Weights of a small transformer language model.
Training: a variant of Muon for these matrices, 359M tokens, 5477 steps.
MLP neurons of a small language model. Each row is named by its layer, matrix (gate and up: input weights; down: output weights) and neuron, and shows model dimensions 304-367. Each number is 128 + 32 x the weight over its row's rms, rounded and kept within 0 to 255. A neuron's up and down rows have the sign that makes its largest values positive.
After each neuron's rows, "fires after" lists the tokens most often just before its 100 highest values on Wikipedia text that the model never trained on; "fires on" lists the tokens most often at its 100 highest values on Wikipedia text that the model never trained on. A number after a token or word is its count.

L3.gate119 [ 98 103 121  96  87  93 138 130 131  97 123 101 132  71 134 104 145 137 157 132 137 141 106 136 109 151 181 134 165 155 136 202 156 122 221  89 138  83 125 118 108 165 112 106 116 106 134  76 150 164 181 120 152 137 162 132 160  97 115 110 128 177 148  76]
L3.up119 [ 77 143 159  77  86 109 107 211 110  80 182 122  49 143 114 114  96 139 113 113 106 117 143 142 182 148 162 177  98 138  63 138 143 129 115  99 129 133 154 200 154 142  97  71 136  75 140 120 130 156  97 169 172  90 169 166 197 135 129 123 130 113 124 137]
L3.down119 [113  77 101  89 101  54  96 147  90 141  89  75 126 120 125 161 107  86  93 103 145  65 131 105 125 157  88 173 148 104 117 107 144 157 206 189 150  72  94 181 121 137 117 143 155 142 111 145 132 155  79  80 159 111 137 138 113 136  78 138 122  92 107 122]
fires after: " |" 25, "-" 13, "|" 9, ":" 7, " of" 7, " in" 6
fires on: " The" 95

L2.gate846 [176 172 132 117 124 141  88 114 143 122 174 113 107 119 141 102  93 124 119 198 112 121  94 115 158 125  97 116 178 180 103 113 195 122  98 135 125  83 127 105 182 147 113  64 162 118  87 114 173 115 152 112 186 133 140 131  91  63 149 154 150  72 221 121]
L2.up846 [122 149 126 146 148 174 140  96 125 127 146 133  98 158 167 117  93 173 166 112 160 121 144 141 112 144 158 130 148 147 117  59 152  87 115 165 105 119 112 153  96 140 133 127 121  80 133 111 168 120 136 135 121 132 141 145 181  69 121 185 148 170 148 143]
L2.down846 [146 144 113 133 119 123 130  57  79 131 153 154 129  79 131 147 138 143  95 146 177 139 135  83 144 111 114 112 125  94  77 153 102 105 111 143 137 143 137  96  87 167 109 116 170 107 121 109  91 154 137 140 108 125 137 135 159  91 116 195 143 167  88  77]
fires after: " C" 13, " c" 10, "c" 9, "am" 8, "a" 7, "le" 5
fires on: "er" 30, "el" 11, "et" 11, "es" 6, "an" 6

L5.gate733 [143 132  90 110 167 144 135 160 132  57  98  63 119 150 198 153 181 149 148 130 126  21 114 101 113 168 180 131 107  86 135 134 143 104 145  55  89 139 158 187  77  64 118 175 139 146 132 106 140 104 127 129 140  98 142 132 111 151  52 130 166 131 160 148]
L5.up733 [104 135 122 118 129 172 134 136 110 143 117 125 167 154 179 106 135 135 175 121  56 108 153 127  62 121 125  82 108 193 136 180 170 133 136 125 154 179  91 134 160 115 124 125 115 112 141 130 146 202 115 112 103 210  94 113 182 165  98 117  95 141  75 114]
L5.down733 [158 151 134 169  62  99  90 145 106 106 139 100 113 118 209 106 147 156 113 139  68 129  81 101 120  99 105 133 136 130 190 192 159 185 136 164  98 139 143 162 110 124 108 151 109  77 165  98  70  71 117  98 150 104  74 139 178 111 165 145  87 158 104 154]
fires after: "\n" 100
fires on: "-" 100

L3.gate819 [ 65 109 123 125 152 187 199 108  83 118 145 133  97  74 152 141 128 106 161  81 123 110  71 113 145 170 115 135  85 103 107 124 146 116  34 160 115 117 100 131 135 195 102 148 171  89  99 134 123 137 183 105 137  94 147 149 123 118 167 128 150 135  76 141]
L3.up819 [121 141  99 119 129 147 110 152 142 140 106 103 131  99 123 141 153 103 101 129 145 169 146 166  94 117 181 118 127 161 153 100 132 114 117 143 130 122  85 193 163 143 139  98 125  97 106 161 139 120  75 145 151 146 116 131 133 139 213 103 172 118 121 118]
L3.down819 [129 124 139 153 126 109 178 120 166 127 131 124 126  90 124 116 108 134 108  93  99 109 116 111 138  96 126 136  93 124 147  85 104 145 119  72 133  93 169  68 151 141  87 110  80 169  92 140 127 117 165  56 169 131 177 156 142 125 154 128  57 198 114 109]
fires after: ")" 16, "4" 10, "7" 10, "5" 7, "6" 6, "2" 6
fires on: " |" 70

L6.gate499 [121 163  71 122 163 116 123  88 128 133  72 117 154 130 124 160 110 147 123 131 113 168 141 154 114 131  91 184  88 167 129 108 138 192  97 135 117 116 117  65 127 143 105 168 119 157 152  94 144 130 130 149 120 137 174 106 104 147 103 120 155 109 117 117]
L6.up499 [105 137 128 221  51 144 171 138 115 143 119  96 168 109 110 115 118 160 140  58 148 128 151  54 105 130 160 123 146 138 112 107 165 148  71 144 160 105  88 158 128 106 134  93 177 131 105 142 117 114 128 157 120 155 182  99 170  98 141 105 133  78 137 103]
L6.down499 [120 149 161 145 122 108  73 158 153  90 206 167 129 109 202 183 145 118 111 161 116 198  60  85 112 150 110 121 163 135 160 148 132 143 107 107 138 170 118  85 182 129 168 150 161 162 153 114  90 135 176  99 195  90 137 116 125 154 136 180 106 128 134 138]
fires after: " |" 78, ";" 5, ":" 4
fires on: " 7" 43, " 9" 18, " 6" 14, " 8" 7, " 31" 4

L3.gate41 [122 176 174 125 128 169 175 124 143 130 188 119 136  92 155  95 146 115 115  85  63 129 163 142 146 152 122 129  76  93 150 129 178 118  98  99 174 149 128  38 127  78 120 187  85 139 110 120 160  74 138 167 127  82 126 123 127  95 148  85 146  90  82 146]
L3.up41 [101  85  63 143 104 152 109  83 109 112 121 117  75 102 106 185 124 138 149 158 154 117  95  67 122 169  49  92 143 152  92 139  88 124  89 115 133  79 152 188 108 153 168 141 177 132 128 138  69 111 119 158 148 103 124 158  94 164 200 117 143 131 165  87]
L3.down41 [112 136 135  92 208 158 118 138  87  96 136 136 115 201 192 182 115 112 129 181  79 144 131 128 101 108 178 140  84 122 137 106 117  94 123  83 158 184 140  65 130 175 119 101 146 128 180  59 115 138 127 118 140 125 152 130  81 108 151 160  40 151 128 151]
fires after: " H" 41, " h" 24, "h" 6, "j" 5
fires on: "osp" 15, "un" 14, "ur" 13, "o" 6, "um" 5

L3.gate411 [110 135 158  96 152 101 115 144 137 117 149 137 139 118 146 146  82  59 149  77 106  73  61 136 181 112 164 105 166 133 100 126 157 148 135 123 105 142  81 156 135 185  80  66 141  89 111 148 178 152 114 123 111 125 180 138  73  98  98 110 126 212  93 154]
L3.up411 [112 161 140 116  57 130  80 146 131 133  86 117 116 136 117 107 179  62 123 178 122 164 171  92 198  88 177 158 142 140 110 120  96 107 121  97 180  78 105  79 139  89  71 128 124 158  91 165 114 126 126  98 109 180 116  69 209 138 164  99 188 134  80  98]
L3.down411 [159 203 150  88 159 160 147 101 120 113 146 167  82 131  98  76 122 112 115  63 169 122 103 155 116 128 101 172 185 112 110 136  85 116 165 109 111  81 121  96 110 130  88 128 163 116  16 132 121 167 121  90 132  92 141 166 128  90 137  73  75 150 156  98]
fires after: ")" 34, " part" 28, " one" 12, "%" 4
fires on: " of" 51, " |" 48

L6.gate498 [163 142 125 142 183 113 172  95 113 118  78  96 102 155 197 108  71 144 120 116 139 157 129 169 152 144 117 211 120 163  87 154 104 144 149  23 140 122 132  95 133 174 119 144  93 170 131  93 120 114 100 193 132 139 164 157 169 122 155 153 156 173 115 114]
L6.up498 [143 185 146 161 131 151  96 131 129 111  77 104 126 176  93 150 172 114 166 111 151 136 169  85 159 181 121 138 125 100 138 173  85 111  72  92 104 112 127 210 163 162 165 114 106 147 184 134 138  99 133 184 113 107 172  90 140 129 142 196 132 127 117 121]
L6.down498 [ 96  94 147 102 133 159  96 165  79  85 127 152 123 112 108 127 104 101 104 121 131  29  57 113 164 109 105 158 135 146 132 168 131 114 170 139  91  99  99 122 114  98 111 127 126 156 138 159 121  93 120 147 162 131 115 162 110  91  68 125 146 148 118 171]
fires after: " |" 93
fires on: " " 94

L3.gate586 [116 118  97 146 176 122 143 100  94 124  89 120 157 113 123 138 145 186 146 147 108 169 118  99 110  76 135 148 151 139 125 142  80 141 116  66  66 114 161 148 124  78 165 129 130 113 188 112 128 140  78 185 103  98 133 102 141 124  71 101 156 100 149  99]
L3.up586 [138  82 114  92 128 149 134 125 162 156 147 139 111 148 186 153 148 246 105 116  63  86 202 107   1 131 100 138 143 197 130 167  41 172 101 138 124 120 112 213 137 145 162 145  70 137 148 166 132 136  87 125 156  71 143 126 128 124 118  91  98  91 138 179]
L3.down586 [177 170 115 163 109  61 116 176 114 119 101 109 159 183  83  50 145 155 111 110 115  95 123 131 107 141 156 153 114 127 150 125  97 145 100 138 149 141 119 124 147 152 149 140  80 147 141 134 109  96  78 102  87 101 158 116 109 146 188 125 125 196 131 127]
fires after: "\n" 86
fires on: "\n" 67, "-" 21, "|" 6

L5.gate706 [170  93 165 140 107 127 157 166 104  53 140 133 104 134 171 180  90 184  94 153 143  96 112 151 113 131 216  92 122  64  66 152 134 191 135 116 103 169 173 145 119 116  96  90 103 136  95 165  95 117 127 155  95 106 157 118 108  74 120 111 112 182 119  65]
L5.up706 [114  85 103 128  86 147 148 136 121 117  70 103 110 109 115 146 109 111 103 119 174 107 165 143 138 125 199 146 131 178 117 100 174 142 168 166 109  75  82 115 149  77 147 125 144 123 118 183  99 145 175 114  82 175 194  89 195 142 134  28 108 123 112  93]
L5.down706 [ 91  96 179 159 168 149 151 115 115 126 142 103 128  83 108 132  87 162 128 178 112 131 195  91 129 215 150 105 117 139 150 160 185 144 167 144 110 149 119 132 133  75  89 172  55 166  97 133 170  73 181  89 130 189  99  77 160 164 143 114 124 180 114 150]
fires after: "\n" 72, "|" 13, " on" 5
fires on: "-" 77, " 2014" 5, " 2009" 4

L3.gate487 [143 110 130 142 138 157 155  99 104 104 111 146 133 144 167 161 105 166 121  86 106 124 170 121 177 160 112 108 168 138 112 152 135  94  92  98 111 170 129 101 147 161 177 106 151 104 162  89 128 145  70 134 194 141  98 173 101 147  36  83 142 158 133 160]
L3.up487 [117 157 138 171 152 177 155 113  78 128  98 117 144 123 186 134 138 137 148 158 128 128 105 123 123 111  69 150 177 114  72 155 164 139 117 150 125 188 112 135 129 165 144 161 145 149 166 124 128 183 106 139 146 121 179  85 144 144 121  90 138 105  96  82]
L3.down487 [157 114 156 143 149  87 112 171 129 124 113 142 124 132 103 134 114 122  76 108  63 120 127 141 144 186  96 116 228 119  75 144 125 160 123 147 103 154 119 162 183  95  88 126 101  98  61 136 128  71 121 189 126 134  87 135  98  80 121 143 129 115  93 122]
fires after: "\n" 17, "_" 11, "3" 6, "2" 6, "m" 6, ";" 4
fires on: "\n" 30, "{" 21, "°N" 11, "==" 10, "″N" 9, "′" 8

L3.gate752 [111 109 177 172  99 156 106 121 115 148 120 144 132 133 158 135  98 126  99 117 157 115 167 163  90 147 146 166  46 107 227  91  76 160 152 160 177 172 161 131 110  77 114 150 144 170 135 134 164  71 172 119 145  92  85 101 117 130 143  96 147 155 101 119]
L3.up752 [146 161 115  68 117 137 116 147 100 128 124 142 113 175 128 100 114 138 150 142 122 150 119  77 147  87 122 144 176 137  87 160 170  85 116 130 111  71 109 183 199 151 138 147 170  71 144  87 119 212 111 131 136 170 143 118  96 140 139 181  81 106 130  96]
L3.down752 [131 120 119  89 137 143 123 139 151 107  78  80 121 133  90 147  97 156 127 148 114 140 148  80 167 190 108 119 195 114  94 130 151 128 176  95  62  46 124  84 152 190 130 140 173  76 159 123  74 174 140 133 110 149 177 142 121 106 128 149 117 117 120 199]
fires after: " H" 16, " h" 11, " E" 9, " s" 9, " L" 6, " e" 5
fires on: "osp" 20, "uff" 11, "ome" 8, "p" 6, "ig" 5, "TA" 4

L3.gate543 [147 114 126  96 155 136 146 109 149 149 164 103 147 126 156 134 109 101 118 144 116  82  70 152 143 184 115 151 163 118 130 169 154 130 131  84 133 129 130 146 156 137 122 120  58 121 112 145 118 159 109 115 113 172 128 170 123 163 124 131 111 103 139 164]
L3.up543 [100 115 143 172 108 116  87 109 141 130 161 119 174 157 147  93 163 111 155  95 128 129 124 159 133 129 104 109 181 156 146 167 138 165 137 131 113 165 115  92 119 164 115 140 144  71 125 163 115 156 111  92  91 142 107 138 128 160 134  72 114 134 126 116]
L3.down543 [104 136 131 122 138 110 201 102 115 152 145 143 147 148  86 118 133 161 120 174  37 134 137 132 126 178 159  98 101 107 126 156 109  78  91  99  98 136 136 144 137 151 135  56 105 125 120  96 129 115 153  95 111  83 109  83  88 112 129 145 139 138  91 142]
fires after: "." 36, "s." 14, "\n" 13, "ing." 4
fires on: " He" 67, " She" 20, "He" 13